config = dict(
    vocab_size=50257,
    norm_eps=1e-06,
    qk_norm=False,
    init_std_qkv=0.024,
    learning_rate=0.000523,
    beta1=0.9,
    weight_decay=0.28,
    final_lr_fraction=0.0,
    batch_tokens=[32768, 65536, 98304],
)
MLP neurons of a small language model. Each row is named by its layer, matrix (gate and up: input weights) and neuron, and shows model dimensions 240-367. Each number is 128 + 32 x the weight over its row's rms, rounded and kept within 0 to 255. A neuron's up and down rows have the sign that makes its largest values positive.
Before each neuron's rows, "fires in" lists the words (lower case) most often at its 100 highest values on Wikipedia text that the model never trained on. A number after a token or word is its count.

fires in: "was" 42, "made" 13, "were" 8, "been" 8
L7.gate706 [144 133  88 151  84  90 147 126 146 154 176  75 112 142  42 178 110 140 105 150 135 121 119 134 152 214 120 116 160 110 114 184  89 153 145  97 155  54 140 121 163 172 141 136  84 119 116 115 116 118 156 105 124 123 152 104 181 176 125 119 145 157 131 125 102 163  68 180 186 143 148 169 164 170 175 157 142 110 160 195 134 102 155  94  90 108 147 155 192  92 150 154 134 124 109  90  57 133 174 164 160 120 123 123 148 154  95 121  44 140 135 108 145 134 131 133 146 124 164 174 178 166 163 209 129 141 126 146]
L7.up706 [134  93  97 120 176 110 164 126 106 111 162 157 163 147  94 124 111 103  90 144  92 177 154 158 173 149 134 164 105 116 123 140 105 114 133 100 120 163 135 103 134  93  62 134 168 156 175 114 135 206 109 122 115 126 173 138 149 106 144 108 120 195 151 130 129 126 140 112 146 128 113 126  99 166  92 118  99 145  81 169 127 109 116 150 158 145  99 141 154 113 169 133 144 102 108 122 137 105 127 119 169 102 113 133 163 116 127 136 162 132 115 187 205 100 161  75 176 143  62 105 120 125 110 137 146 117 154 133]

fires in: "in" 69, "to" 9
L7.gate548 [172  90 150 107 159 131 133 146 110 145 123 104 136 149 144 165 161 112 113 159 108 107 116  87 142 149 178 140 146 145  88 143 130   7  95 133 112  62 117  73 144  88 162 165 109 146 163 132 129 133 153 120  87 167 163 144  80 181 164 195  84 175 148 135  94 144  47 137 124 112 127 157 162 130 137 163 167 139 131 114 145  55 123 145  58  94 191 136 138 136 172 182 147 143  83 159 118 128 131 149 113 132 152 123 135 114 108 119  59  84 198 157 119 109 105 117 140 128 167 122 170 118 128  62 159 109 138 148]
L7.up548 [ 93 142 147 101 125 189 137  94 148 105 152 161 150 156 173 129 145 127  69 151 118 102 147 148 153 150 152 147 131 133  98 124 128 110 134  91 112 113  92 105 127 133 172 117 130 145  86  97 163 136 122  88 111 142 143 123  82 137 167 149 128 194 103 143  91  90 114 100 155 130 118  83 176 152 124  71 109 114 145 163 169 115 168 194  80  83 178 136 101 135 156 135 159 107 124 148 111  79 175 154 137 154 207 152  89 131  99 109 152  79 111  84 215 103 129 136 129 141  99 132  95 104 168 115 118 116 134 143]

fires in: "it" 51, "this" 37, "they" 7
L3.gate619 [149 182  86 177 134 152  36 123 120 108 167  94 149 172 153 167 162 114 122 131 124 123 133 109 116 163 169 171 159 134 132 162  80 112 176 142 128 168 114 151 171 147  88 156 167 138 160 162  81  85 180 124  92 166 125 158  64 150 165 150 164 168 165  92 132 169  80 134 119  99 131 157 102 135 112 151 134 112 157  91  99 136 130 174 138 119 176 103 104 184 128  98 160 159  96 107 200 110 110 134 104 131  50 155 121 151 120  99 141 114 107  71 131 132 138 168 133  85 103 137  76 118 171 133  76  69 147  83]
L3.up619 [103 118 141 177 145 138 155 110 125 168  89 166 161 218 142 119  89 123 138  65 122 148 145 130  58 153 154 154 138 175 140 191  94 149 135  90 106 117 135 147 126 125 120 157  94 122 122 125 139 161 118  89  83 132 123 132  72 105  94 118 166 145 119 100 119 167 128 117 106 173  72 114  98  91 105  86 171 177 168  89  92  59 114 114  74 156  69 152 114  85 128 128 135 145  73 117 170 224 125 181 135  85 162 121  79  65  66 122 161 158 163 182  75 123 138 137 162 180  74 113 107 154 117 184 120 152 153 158]

fires in: "became" 18, "become" 10, "be" 10, "being" 9, "was" 6
L7.gate248 [119 143  74 140 180 148 122 113  89 145  96 159 112 110 144 121 135 159 167 106 130 151 202 133  62 151 121 142  78 139 166 142  80 125 141  89 122  96 140  97 154 133 138  90 129 109 130 135 107 102 137 125 133 182 202 115 117 111 137 105 106 111 128 117 148 139 128 104 109 115 148 155  90 166 138  91 145 119  62  35 142 144 147 153 120 160 173 100 146 147 110  98 173 102  99 127 146 146 101 153  93 124 170 135 117 134 113  90  43  69 139 149 178  98  83  99 160 124 111 163  89 118 141 188 162 109 152 159]
L7.up248 [157 131 114 149 130  57 127 123 125 165 153 161 113 170  79 184 109 146 129 116  98 158 152 134 146 116 167  91  75 156 166 148 115  92 150 109 175 153  93 105 131 162 135  84 133 115 201 138 110 149 113 120  91 171 115  84 186 106 146 137  96 135  43 155 108 123 101 180 148 153 163 113 169 188  80  96  76 126 138 105 149  91 183 166 119 134  91 200  60 147 170  76  83 157 100 195  71  72 103 119 104 115 169  96 155 158 151 104 103 146 128 128 117 103 137  69 122 117 106 120 103 127 123 163 117  61 105 159]

fires in: "n" 24, "year" 13, "april" 10, "season" 9, "january" 8, "early" 6
L2.gate1030 [159  64 102  80 130 131 180 143 133 178 161 177  91 168 102  94 181 128 207  92  86 155 137 136  52 121 117 146 144 118 134 157 121 154 153 137 185 199 159  89 158 163 121 150 168 139 108  89  82 100 136  58 188  85 102 157 157 157  97 141 149 119 163  99 106 140 101 120 105  65 146 147 126 111 122 150 189 155 155 148 133  89  77 176 117 190 137 143  68 156  88  41 177 115 129 114 140 133 138 102 128  91 123 172 146  87 112 143 185 121 159 147 112 137 145  94 126 124 144 128 158 160 145 151 106 152 120 173]
L2.up1030 [ 87 154 143 133 134 128  97  91  77  85 102  80 213 107 147 116 164 132  83 124 112 143  87 149 117 134 128 121 142 135 147 158 107 111 101 176 168 123 100 113 141 157  96 112 149 110 125  82 157 130 119 128 160 181 119  91 172 114 118  97  50 147 146 128 136 100 133 121  93 118 126  82 103 202  67 186 148 136 175 128 115  78  95  90 128 181 111 143 177 163 151 107 169 103 183 106 110 112 134  89 143 106 147 130 147  91 146 150 196  77  63  99 146  94 134 133 119 168 124  91 130 165 199 119 148 100 104  93]

fires in: "at" 65, "in" 18
L7.gate1015 [112  89 200  91 123 171 136 162 104  99 125 139 115 130  74 152 141 201 157 122 163 122 150  96 179 142 140  89 177 201 119 118 146  63 129 113 189 138 107 138 134  88 135 147  63  94 166 161 130  91 126  84  99 118 112 119 133 164  97 124 111 129 173 128 158 128 112 120 176 180 124 124 135 115  71  88  98 128 112 148 103 150 114  90  92  90 175  78 121 120 146 153 126 133 115 163 139 165 137 154 135 129 169 134  87 139 105  82 141 114 191 148 126  83 160 153 168 121 160 161 155 185 105 120 184 116 150 131]
L7.up1015 [ 89  91 141 125 100 112 127 138 122  97 110 156 134 100 175 133 170 160 140  95  81 118 159 199 114 173 148 135 111 141 113 156 149 125 113 129  28 148 132 138 159 133 114 124 120 171  66 178  76  99  95 128 122 112 134 100 129 104  68 104 177  92 193 147  91 180 135 122 177 101  88  99 177 102 156 139 138 163 168  98 101 108 112 142  61  99 101  91 152 124 151 186 139  90 106  91 151 125 101  32 176 116 117 164 170 146 114 139 131 139 143  92 190 130 124 120 100 142 157 126 130 173 108 146 131 198 128 143]

fires in: "that" 23, "up" 12, "around" 10, "at" 8
L8.gate1008 [114 120 139 134 163 123 142 146 113 115 101 175  85 150 159 152 198 203 152 114  43  81 130  99 174 155 176 142 154 104  94 114  43 100 116 148 140 157  75  51 128 143 192 122 123 124 153 123 122 171  88 187 119  90 170 159 138 175 140  91 140 137 107  71 158 171  95  70 152 147 115 145 169 130 134 111 140  95 157 114 171 129 178 112 135 125 184  90 114 143 117 152 179  81 154 143 122 133  54 137 129 166  64 148 120 130 110 134 112 143 140 182 144 108 128 176 135  68 130 153  90 169 112 147 182 156 138 176]
L8.up1008 [155 177 143 159 172  79 104 135  80  73 122 111 104 112 135  54 122 158 118 124 127 143 181 107  85 108 142 139 124 145  96 146 101 116 137 128  68  83 205 133 111 120 129 198 107 141 183  96  86 144 137 137 118 156 168 124 122 150 126 138 117 118  88 146 120 173 106 127 125 145  70 189 146 173 161 163  86 142 164 108 155 149 151 126 133 147 144 128 141 177 155 143 163 126 200 110  72 131 171  46 123 152 103 155  58 149 161  94 168  87 159 139 107 178 152 123 166 138 202  72 193 148 134 164 160 150 101 167]

fires in: "to" 22, "a" 13, "and" 10, "of" 8, "6" 7, "or" 4
L8.gate1261 [137 130  94 161 117  85 139 131 128 107 109 156 154 136 116 131 163  66 121  69  95 136 191 116 128 181 173 113 126 162 124 116 113 138 123 116  94 131 113 101 171 164 134  82 107  60 168 116 113 116 152 100  82 134 149  93 169 163 165  77 128 195 130 103 125 163 116 116 118 156 149 198 165  86 202 135 142  76 166 145 140 128 196 136 180 126 165 143 166  80 101 155 139 104 116 118 150 129  53 139 131 128 113 108 126  84 118 126 121 105 160  78 154 135 146 128 127 110  46 112  66 157 159 118 136 117 137 121]
L8.up1261 [127 142 105  91 162 140 103 107 169 132 158  42  58 109 146  76  91 227 146 210 150 170 107  99 184 114 100 122 131 122 133 160 122 132 147 124 179 118 122 177 154 122  88 139 128 138  61 116 113  97 136  88 194 103 144 159 133 144 169 146 115 101  70 195 129  59 107 163 159 152 113  97 119 157 126 110 172 116 116 132 140 140  84 160 117 166 129 182 159 164 168  98 118  77 181 148 128 115 144 114 158 145 193 144 164 151 154 119 192 109 136  96 131  79 139 124 125 128 169 111 128 151 131 192 125 193 133 176]

fires in: "which" 39, "that" 30, "who" 23
L7.gate424 [ 66  62 111 185 143 112 116  79 162 165 162 181 100 168 149 141  90 164 120 125 128 101 124 140  49 165 138 133  98 117 153 113 147 163 113 129 149  84 134 117 112 117  57 154 195  85 112  87  81 126  41 142 141 158 100 135 119 139 117 120 143  73  93 109  68 149 110 123 183  71 140 102 154 150  57 110 111 138 131  89 168  65  85 138  82  52 120 128 108 141 105  78 154  83  84 120 186 134 133 125  73 143 188 177 112 105  88 170  78 145 110 109 141 126 167  89  72 154 170 127 125 110  95 150 112  86 115 124]
L7.up424 [110 106 139 120 133  63 104 134  93 119 127  90 121 120 121  60  93 142 128 166 170 102  90 125 109 113 106 121 148 124 174 109 152 187 176 112 151 208 138 131 119 155  82 150 165 177 109  89 107 103 132 128 137 153 142 134  99 136 110 158 145 139 148  92 165 146  82 126 144 106 109 140 139 159 114 158 188 163 143 179  88  51 131 108 118  85 122 163 122 164 149  97 149 160 102  77 140 145 149 134 103 135 123 146 144 116 182 173  96 146  94 130 157 178 112 101 104 109 200  80 108 123 124 150 151 171 164  68]

fires in: "years" 27, "games" 8, "one" 8, "year" 7, "time" 7, "series" 7
L2.gate1043 [120 118 124 135 204 162 124  62 101 109 160 127 135 156  95  99  77 106 195  92 145 122 120 120 102 140 156 159 126 138 198 147 108 183 145  92 125  94 133 125 156 177 123 157  75  73 154 152 120  76  75 144  80 145 124  93  78 137  81 112 170 107  97 141 120 181 167 135 161 155 101  70 139 159 135  65  73  98 131  93  98  80 163  74 128 122 173 125 181  89 150  86 168 140 103 133 128 139  96 122 169 122 130 164 142 104  96 109 138 124 104 125 171 146 168 112  79 135 148 147 112 166 160 139  61 138 147 172]
L2.up1043 [101  91 107 102 133 201 124 108 133 124 121  95 128 154  97 154 147 162 168  80 112 171 151  89 127 107 131 154 131 150  76 172 164 140 100 130 159 135 129  97 139 138 209 101 166 133  69 131  64 151 161 104 151 117 116 130 102 125 162 130 117 139 119 185 190  91 139 148 160 108  89 115 129 148  59 109 123 137 129 170 134 121 161 111 155 112 173 183 175 112 123 155  98 131  81 129 119 148 172 124 135 141 130 150 127  97 175 109 135 178 143 154 126 128 128 144  99 135  37 163 131 142 116  61 153  85  91 129]

fires in: "season" 13, "year" 12, "date" 9, "run" 7, "long" 7, "start" 4
L3.gate712 [100 166 179 100 152 141 116 125  78 127 116 179 117  97 144  83 163 170 112 122 171 108 147 102 129 143 176 116 121 104 168 117 151  73 116 125 118 119 176 135 118 192 156 145 132 134 121 101 104 126 147  84 126  93 126 163 125 197 108 140 145 151 105 112  50 159 123 149 117 119 147 126  92 132 134 101 117  88  96 131 132  84  98 147 113 142 179 170 126 133  87 103 141 157 163 184 130 151 125 132 126 137  99 170 105  77 101 109  81 102 149  73 154 111 216 142 140 208 106 125 151 161 159 142 145 126 157 194]
L3.up712 [144  78 106  88 149 148 208  63 114 165  88  99 115 112 120  93 165 146 134 141  74 178 115  88 102  67 152 136  80 160  65 152 158 128 139 105 124 121 106 130 142 108 126 146 184 131 142 102 103  83 116 159 164  93 136 103 149  95 137 164 128 123 117 120 150 149 215 110  84 171 103 105 139 157 105 170 163  66 134 114 146 126 125 143 107 122 142 150 121 130 174 148 148  65  82 132 149 128 132  88 153 129 120 138 100 126 189 167 111 113 103 112 125 142 148  62 132 127  58 140 156 113  60  92 148 117 131 101]

fires in: "later" 34, "early" 25, "late" 10, "previous" 8, "first" 6, "prior" 4
L2.gate476 [127 104 145 126 169 180 134 157 146 109 163  91 140 143 102 135  87 145 145 137 121 121 112 164 152 109  99 106  68 139  89 127  93 114  53 100 113 131 139 114 149 118  93 144 135 101 117 130 110  88 114 117 127  38 108 116 127 119 116 125  67 129 162 149 169 141 159 192 168 159 198 135 154  62 161 102 129  52 157 135 159 174 101 138 134 105 111 147 185 143  82  82  92 115 144 143 115 142 119  77 139 143 202 110 169 130 119 142 180 129 183 145 132 163 101 101 122 136  35 136 136 118 144  98  97  97 133 168]
L2.up476 [ 86 127 194 126 146 114 121 121 141 137 160 156 141 132  85  94 146 106 129 142 121 125 155 119 139 122  85 145 150 123 147 155 135 168  60  80  67 107 111 161 161 153 138 144 145 138 139 130  80 162 140 153 153  96  66 105  97 110 122 124 112 160 186 141 141 151 178  89 167 163 153 189 102  97 124 118 149  84 132  89 209 147 106 146 163 111  86 144  89 115 154  77 123  75 103 113 184 123 141  67 112 114 109 133 159  93 150 129 166 164 124 151 112 167 137 157 100 193  73 193 101  86 145  96  99  98 162 171]

fires in: "on" 53, "for" 9, "to" 9, "received" 7
L7.gate1078 [106  95 193 113 154 153 195  31 170 151  94 119 113 150 115  68 133 179 180 124 107 121 108 153 141 149 150 106 130 128  34 159  98 151  96 107 124 126 102 111 116 121  89  98 175 132 135 163 118 152 146 134 140 131 120  87 124  99 134 122 174 116 172 117 151 159  74 136  81 150 102  72 131  66 161 124 167 120 106 161  64 112 115 118 154 119 114  94  84 124 131 117 122 152  93 140 149 132 127 134 152 165 176 173 134 121 120 110 158  77 146 141 176  83 167  83 165 145 162 106  97 191 126  83 123 172 142 127]
L7.up1078 [ 96 133  88 131 154 104 158 120  99  93 118 157 124 113 139 110 184 112  78  87 120 176  94 165 122 162 115 105 186 127  99 150 144  89 132 134 174  84 170 176 106 104 137 148  87 171 127 185  89 126  45 141  97 137 169 160 128 195 107  96 149 166 126 153 119 121  89 198  77 120 165 155 146 137 144 119 167 165  99 175 115 113 168  37 157 143 184 164 163 152 126 105  85 121 159 181 147 173  69 114 101 125  96 131  96 175 142 118 126 160 121 125 186 169 110 117  70 102  96  93 124 114 122 153 197 139 143 153]

fires in: "of" 55, "in" 28, "with" 5
L8.gate858 [115  99 124  66 168 184 123 118 140 111 168 106 141 152 129 139 147  79 137  93 144 115 102 106 123 152 152 101 140 170 151 116 104  81 139 182 149 104 134 172 114  68 156  99  74 124 142 131  82 121 150  85 139  49 136  66 117 133  99  64 128 133 175 165 162 109 132 148 107 174 141  80 134 149  92 137 162  56 147 122 213 112  91 173 105  60 117 123 127 107  71 122  93 102 154 128 128 111 122 138 163 110 150 116 128 134  97 127 105 202 165 173 165  89 129 166 132 125 108 188 104 182 123 104 154  70 141 161]
L8.up858 [149  54  94 158 201 171 153  79 103 168 150 186  73 116 103 111  94 156 119 128  89  57  84 120 108 142 154 106 187  98  79 132  92  66 179 127 159 137 137 141 113  90 129 155 100 165 116  94 135 148 139 139 108 140 145 146 101 166  71 103 142 115 120  73  97 153 149 106 155 126 111 137 207 118 113 172 129 132 109 139 168  84 127 147  97 107 110  85 101 110  68  76  72  86  48 143 107 155 147  81 129 117 103 144  86 130 156 112 136 136 152 182 146 139 194 103 190 183 116 117 130  69 103 124 135  74 118 166]

fires in: "as" 68, "became" 11, "become" 8, "becoming" 7
L7.gate1056 [ 69 124 176 148  90 113 123  87 175 116  86 133 117 155  50 194  74 160 103 125  74 155 172 116 127 147  94  77 107 135 165 141  72 137  93 119 115 158 113 131 116  98 112 139 123 119 162 134  67 170  88 111 100 166 156 110 155 122 142 114 128 177 123 142 108 148 160 153  99  74 182  97 129 108 112 124 212  82 118  91 143  79 181 122  69 128 141  89 132 106 181 138 167 202  78 177 158 134 123 222 160 119 108 105 120 121 141 144 140  78 115 159 178 126 145  93 131 140  96 112 140 103  83 153 122  47 157 169]
L7.up1056 [ 79 159 140 130 151 159 138 140 116 127 125 165 159 124  84 200 125 162 117  71  57 125 159 165 134 125 129 150  48 104 175 140 100  59 140 129 107 104 115  89 129 128 112 102 140 120 115 124  77 149  96 117 102 112 156  44 171 141 176 146 133 157 119 122 145 150  99 102 147 108 119 122 127  93 166 114 164 158 177 156  74  77 192 127  92 146  95 138 140 131  93 133 165 115 136 121 164  77  73 138 126 163 121 114 156 190  85 156 130  95  95 176 123 138 122  90  28 129  78 120  98 149 114  70 183 129 149 156]

fires in: "to" 63, "the" 21
L8.gate1228 [129  45 167 151 161 150 184 116 140 121 138 118 111 174  97 161 118 139 160  89 126 155  88  74 161 140 118 132 104 168  76  73 153 120 123 126 144 110 105 154 145 115 122  66 104 132  84 110 110 147 178 122 162  45 114 155 198 122 112  80 114 144 166 127  94 140 168 130 188 174 127 120  90  70 134 169 152  98 103 109 134  93 171 143  96 117 121 124 143 134  97 129 133 138 128  58 172 138 125 147 178 141 129 130 143  96  92 153 133 110 163 107 124 130 132 118 154 130 148 124  80 155 153  77 126 117 134 160]
L8.up1228 [ 99 168 132 121 109 128 152 100 168 105 136 111 126 110 176  87  93 151 129 164 166 150 171 159 171  95 129 130 183 107 146 169 143 118 146 104  72 127 164 177  89 186  87 137 150 145 144 145  92 124 128 192 199 122 198 140 140 137 112 165  93 139  79 131 148 123  86 148 132 105 139  93 128 125  60 108 182  88 144 104 138 147  31 103 129 125  68 103  77 159 136  77 105 168 184 133 138 148 104 100 102 141  95 113  82 120 136 156 111 195 118 141 128 164 103 141  80  94 109 113 127 157 113 123 131 116  96 170]

fires in: "two" 30, "there" 18, "three" 10, "series" 9, "time" 7
L2.gate596 [ 92 122 151 154 123 138 116 129 125 127 105  88 129 157 148 149 141 131 103  77 119  91 136 144 145 142 133 131 110  81 127 124 132 143  72 108 105  96 123  95 114 104 129  82  62 184 143 168 175 130 104 149 138 102 121  83  94 166  84  93 153 165 151 101 114 147 163 215 117 138 139  92 135 115  96  87  96  63 112 156 134  97 174 161 105 103  89  63  57 120  95 131 160  90 152 159 116 167  99 161 127 125 139 120  87 139 106  79 120  90 174 112 102 103 133 150 163 150 154 107  97 118 172  58  51  95 112 158]
L2.up596 [150 151 244 118  65 105  72 159 138  92 129 133 148 189 108 159 183 184 180 112  53 152 151 112 125 136 194 114 126 138 111 166 123 125  37 190 138 116 151 135 115 162 115 103 143 155 171 132  99 126 131 122 142 158 104 111 136  80 133  89 101 110 171 149 180 160 127  72 144 153  95 117 156 150 105 115 175  87 116  73 135 118 123  83 185 162 126 165  86 163 116 140 131  97 154 152 121 100 111 120 145 124 135 182 160 116  97  62  93 149 143 134 134 100  63 117  76 145 140 141 153 184 164  46 141 100  76 103]

fires in: "in" 45, "at" 15, "s" 13, "for" 6, "due" 5
L8.gate73 [ 91  72 169 122 150 164  90 129 181 161 104 134 150 200  88 113 129  95 193 141 129 117 128 110  62 180 105  77 138 145 143 218 151  67  59  87 164 134  87 126 104 126 122 153 126 122 160 125 174 141 129 180 110 113 103 132 112 133 110 121 113 119 139 104 154  60  89 158  90 148 115  62 177 129  88 106 144 150 127 163 116 152 142 115  87 147 120 116 153  58 134 158 107 133  90 109 145 186 125  71 130  40 122 127 158 130 148 149 111  69 178 153 128 139 159 156 176 159 123 152 117 131  64 104 190 126 162 135]
L8.up73 [110 162 204 154 138 140  74  63 113 104 119 104 109 136 148 172 137  75  57  95 117 198 139  81 118 207 177  60 183 128 113 156 149 113 107 106  86 113 119 170 113 123 141 166 148 104 136 192  99 151  97 163 140 195  96 123 108 131 139 154 185 101 203 113  96 193 173  60 131  80 136 140 147  69  92 136  97 124 123  92 123  74 140 117 134  97 154 107 156 126 110 151 186 138  45  70 109 108 145 141 135  98 101  86 152  99 107 109 144  89 103 123  82 165 131  99 139 131 162 180 120 132  99 151 178 101 167  33]

fires in: "to" 51, "also" 17, "had" 7, "then" 6
L7.gate1083 [133 161 120 175  88 153  84 125 180  88 180  91 160 124 156 143 107 170 153 124 110 103 133  96 163 114 172 190 233 105 173 172  82 136  34 134 143 104 141 119 170 110 112 123 133 186 131 140 112 107 169 148 155 158 123 175 121 142 171 167  80 141 142 102 168 148  35 133 160 137 130 143  94 171  83 111 141 159 141 130 147  99 157 139 173 115 121 131 124 129 121 140 160 126 122 114  82 141 114 179 185 133 156  95 114  96  73 220  53 155  66  96 110  60 115 149  90 143 147 118 122 125 142 170 185 128 125  61]
L7.up1083 [141 150 105 109 181 170 111 114 132  82 209  55 102 115 102 147  92 158 147 136  35  78 155 113 188  88 115 125 124  69  80 142 149 154 173 114 145 126  80 137 112 148 116 174 163 157 175 150 158 197 129 119 202 121 142 193 131 147  82  74 154 170  73 134 153 170 119 136 150 122 153 117 176  98  89  82 161 143 141 104  95 140 118 155 145 135 154 153  78 115 131  84 152 101  83 111 116 140 167 139 128 115 137 166 147 131  85 117  87 138 149 155 145 125  79 130 139 144 169 156 134 125 133 153 107 162 120 176]

fires in: "which" 48, "it" 27, "they" 12, "who" 6
L8.gate243 [156 140 223 145 174 122  90 144 127  87 131 201 129  76 119 152 110 143 119 133 119  73  85 160 173 145 163 112 105 103 131 108 152 147 154 135 153 138 142 157 140 140  92 139 114  74 104 158 154  72 141 129 157 177 120 144 115 193  72 171 161 117  82 168  83 208 139  93 120 133 147 115 147  84 162 120 162 103 175 133 115 141 101 109  96 114 128 160  91 177  56 143 117 128 129 169 143  93  72 116 143 140 155  75 153  91 120 114 133 174 116 153 135 130 138 146 130  69 130  71 179 152 127 163  99 171 158 137]
L8.up243 [ 93  74 157 128 153 148  88 151 132 124  97 138 164 193 137 174 105 114 157 104  97 163 139 133  46 135 110 111 134 154 109  96 128 131 114 110 142 176 127  95 117 143 108 167 109  68  93 114 132 159 158 129 124 143  90 176 134 111  64 134 144 107 129 113 148 118  90  95 149 131  77 150  77 119 103 113 182 120  95 130  92 156 162 113  58 134 112  88  75 145 172  56 164 128 123  85 137 111 122 126  95 106 126 161  79  79  88  98  90 115  97 161  98 141 122 123  98 122 139 113  93  76  90 123 137 158 169 113]

fires in: "december" 17, "july" 13, "february" 10, "march" 9, "october" 9, "april" 8
L3.gate505 [147 121 138 145 137 130 103 146 162 130 101 148 112 131 109 135  97 101 177 102 160 120 113 114 144 137 119 162  93 174  80 176 115 113 127  75 149 195 152  91 165  76 151 135 112 150  62 191 158 102 124 140  79 166 132 125  86 126 103 139 156 175 137 152 174 115 100 144 131 133  77  72 143 141  98  97 132 169 129  48 172 142 129  44  98 113 203  90 126 114 163 132  56  72 157 106 129 130  99 104 143  96 142 135  81 162 150  74 156  83 164 122 133 110 156 150 194 178 100 140 175 171 114 152 134 154 201 109]
L3.up505 [143 120  83 109 174 210  99 144 135 140  72 196  78 116  91 171 134 124 118 169 117  73 152 176 103 182 177 139 148 132 106 123  69  95 137  61  59 119  61 123 124  82 146 133 175 176 107 138 147 137  83 165 124 128 126 121  65 184  94 138 148 163  47 174 141 199 166 184  97 114 122 141 107 168 189 138 112  40  68  90 111  91  98 150  94 150  99 104  56  82 136 119 127 130 115 160 169 115 177  95 104 174 157 144  96 127 121 115 123  94 162 108  90  74 151 101  85 120 133 148  92 149 153 121 144 131 109 166]

fires in: "and" 66, "or" 11, "then" 8, "also" 7
L7.gate8 [158 154 103 121 107 138 118 150 119  99 209 130 155 143 113 148 176  93 167 148 173  46 150 118 141 151 132 145 177  99 122 129 122 128 139  87 107  94 145 137 152 111 157 138 104 133  81 163  99  72 119 140 108  99 109  99 150  88 128 151 164 141 123 102 187 168 150  91 150  60 172 132 129 122 140 110 144 123 168  98 173 100 144 114 105 152 157 136 112 139 115 145  46 171 182 102 141 151 176 179 159 147 181 102 113 115 134 175 102 147 108 115  76 105 122 141 156 123 128 111 158 171 125 160  87  91  68  80]
L7.up8 [ 98 127  65 155 125  68 112 105 132 116 129 136 142 170 122 133  93 115 132 111  85 118 146 161  74  64 120 148 108 132 140 242 133  57 130 153 111 128  39  97 105 183 108  88  99 122  77 120  48 137 125  98 154  98 145 167 124 148 163 132 160 213 106 153  84 107  96 135  89 108 123 147 142 114 122 124 169 133 118 153 126  97 120 124 128  87 145 110 153  58 156 121  80 130 143 134 177 168  55  99 105 110 133 119 156 111 127 152 101 105 104 116 123 156 170  91 132 111 100 118 128 118 148 139 155 107  87 160]

fires in: "that" 83, "they" 9, "who" 6
L8.gate433 [155 100 100 161 138 115 139 119 106 120 109 105 111 163  58 102 135 136 149 122 101 105 110  63 117 131 131  70 106 143 111 146 112 129 132  49 182 111 144 157 149 162 110 119 106 113 127 114 112 154 133 147 140 114 115 166 163 136 107 123 174 188  81 118  90 113 126 149 132 113 135 170 188 168 106  77 127 177 161 104 122  75  72 106  86  70 107 119 145 122 131 161 136  78 153 141 106  94  95  90 149 123 160 131 116  56  93 109 145 212 166 119 125 156 131 183 118 118 136 134 143 165 141 110 125  36 132  76]
L8.up433 [109 135 166  95 160 136 122 118 138 159 119 198 193  99 150 121 154  72  95 117 129 152 132 166 107 123 143  84 110  87  82 141  81 170  67 121  97 139 104 113 147  94 116 129 108  69 168 128 117 114 127 105  96 104  66  70 123 127  83 106 115 156  92 163  72 188 126 172 129 177  99 190  78 191 128 112 189 131 122 134 112 109  61 115 143 122 105 178  91 112 133  72  93 117  58  56 128 135 113 116 113  57 117 164 134 102 148  96 162  74 157 164 151  84 153 115 170 103 104 121 174 131 139 146  58 149 148 163]

fires in: "february" 27, "may" 18, "january" 10, "march" 10, "april" 9, "november" 5
L3.gate525 [129 174  49 118 118 163 106 156 134 156 143 124 102  63 117 175 135  97 114 161  93 119  91  98 116 162 117 127 139 182 137  67 117  69 130 124 141 132 118 119 114 192  67 108 142 115 142 191 130 144 118 113 165 156 119 106 107 151  69 144  60 158 136 159  70 157  66 109 139 123 162  83  82 185 112 132 121 114 176  33 181 143 148 139 147 119 118 121 186 128 146 162 138 106 130 109  63  97  89 122 126 159 197 162 127 139 170  69 118 107  86 132 113 126 165 181 134 168 121 135 120 151 148 182 118 146 142 146]
L3.up525 [111  88 192 122 120 180 108  96 118 161 115 135 110 113 154  75  99 122 154  99 102 170 173 187  88 180 166 133 151 164  82 120 156 177 110 101 133 173 119 175 163 146 130 128 134 185 111 133 170 156  61 143 117 136 154 176  96 100 104 108 102 144 131 179 141 144 207 161 118  82 110 185 137 174 222 168 183 137 124 168 145 120  87 138 129 150  79 149  99 123  97 121 161 125 113 146 170 135 148 133 186 172 180  74 118  77 138  70 164 132 122  94  87 104  97  81 133 122 119 145 167 148 125  65 159 153 129 152]

fires in: "early" 25, "first" 21, "student" 8, "prior" 6, "young" 6
L2.gate541 [ 94  93 155 112 165  95 119 154 109 185  94 104 175 133 120 117 163 132 140 132  83 147 166 192 126  68  90 125 118 129 107  74 133 110 154  86  60 126 157 104 156 165 127 144 127  97 142  77 150 119 124 152 132 178 144 215  85 127 145 109 146 165 142 105  99 173 150 165 135 116 105 132  83  95 173 149 109  75 123 124 130 126  85 122 139 170  63 136 125  79  99  74 137 159  91 130 117  89 114  32  98 170 152 142 113  78 154 120  96 115 192 159 140 143  95 175  89 141  74 155 152  51 127 105 138 130 139 209]
L2.up541 [126 132 165 124 137 144  85 126  99 166 116 147 184  90 141 193 116  92 139 158 102 152  93 152 145 106 153 180 187 110 184 116  86  58 100 152 134 146 122 122 160 148 130 163 151 142  92 155  95 108 105 128 172 138 109 142 136 147 140  91 116 101 145 153 135 180 147 138 120 153 135 136 145  97 122 137 147 152 118 138 186 104  80  79 158 155  78 221 170 148  99 118 123 148  97 115 128 140 142 143 123 197 146  88 176 181 138 179 102 106 114 129  78 142 117 139 139 168 143 121  98 125 125  91  97 180  66 116]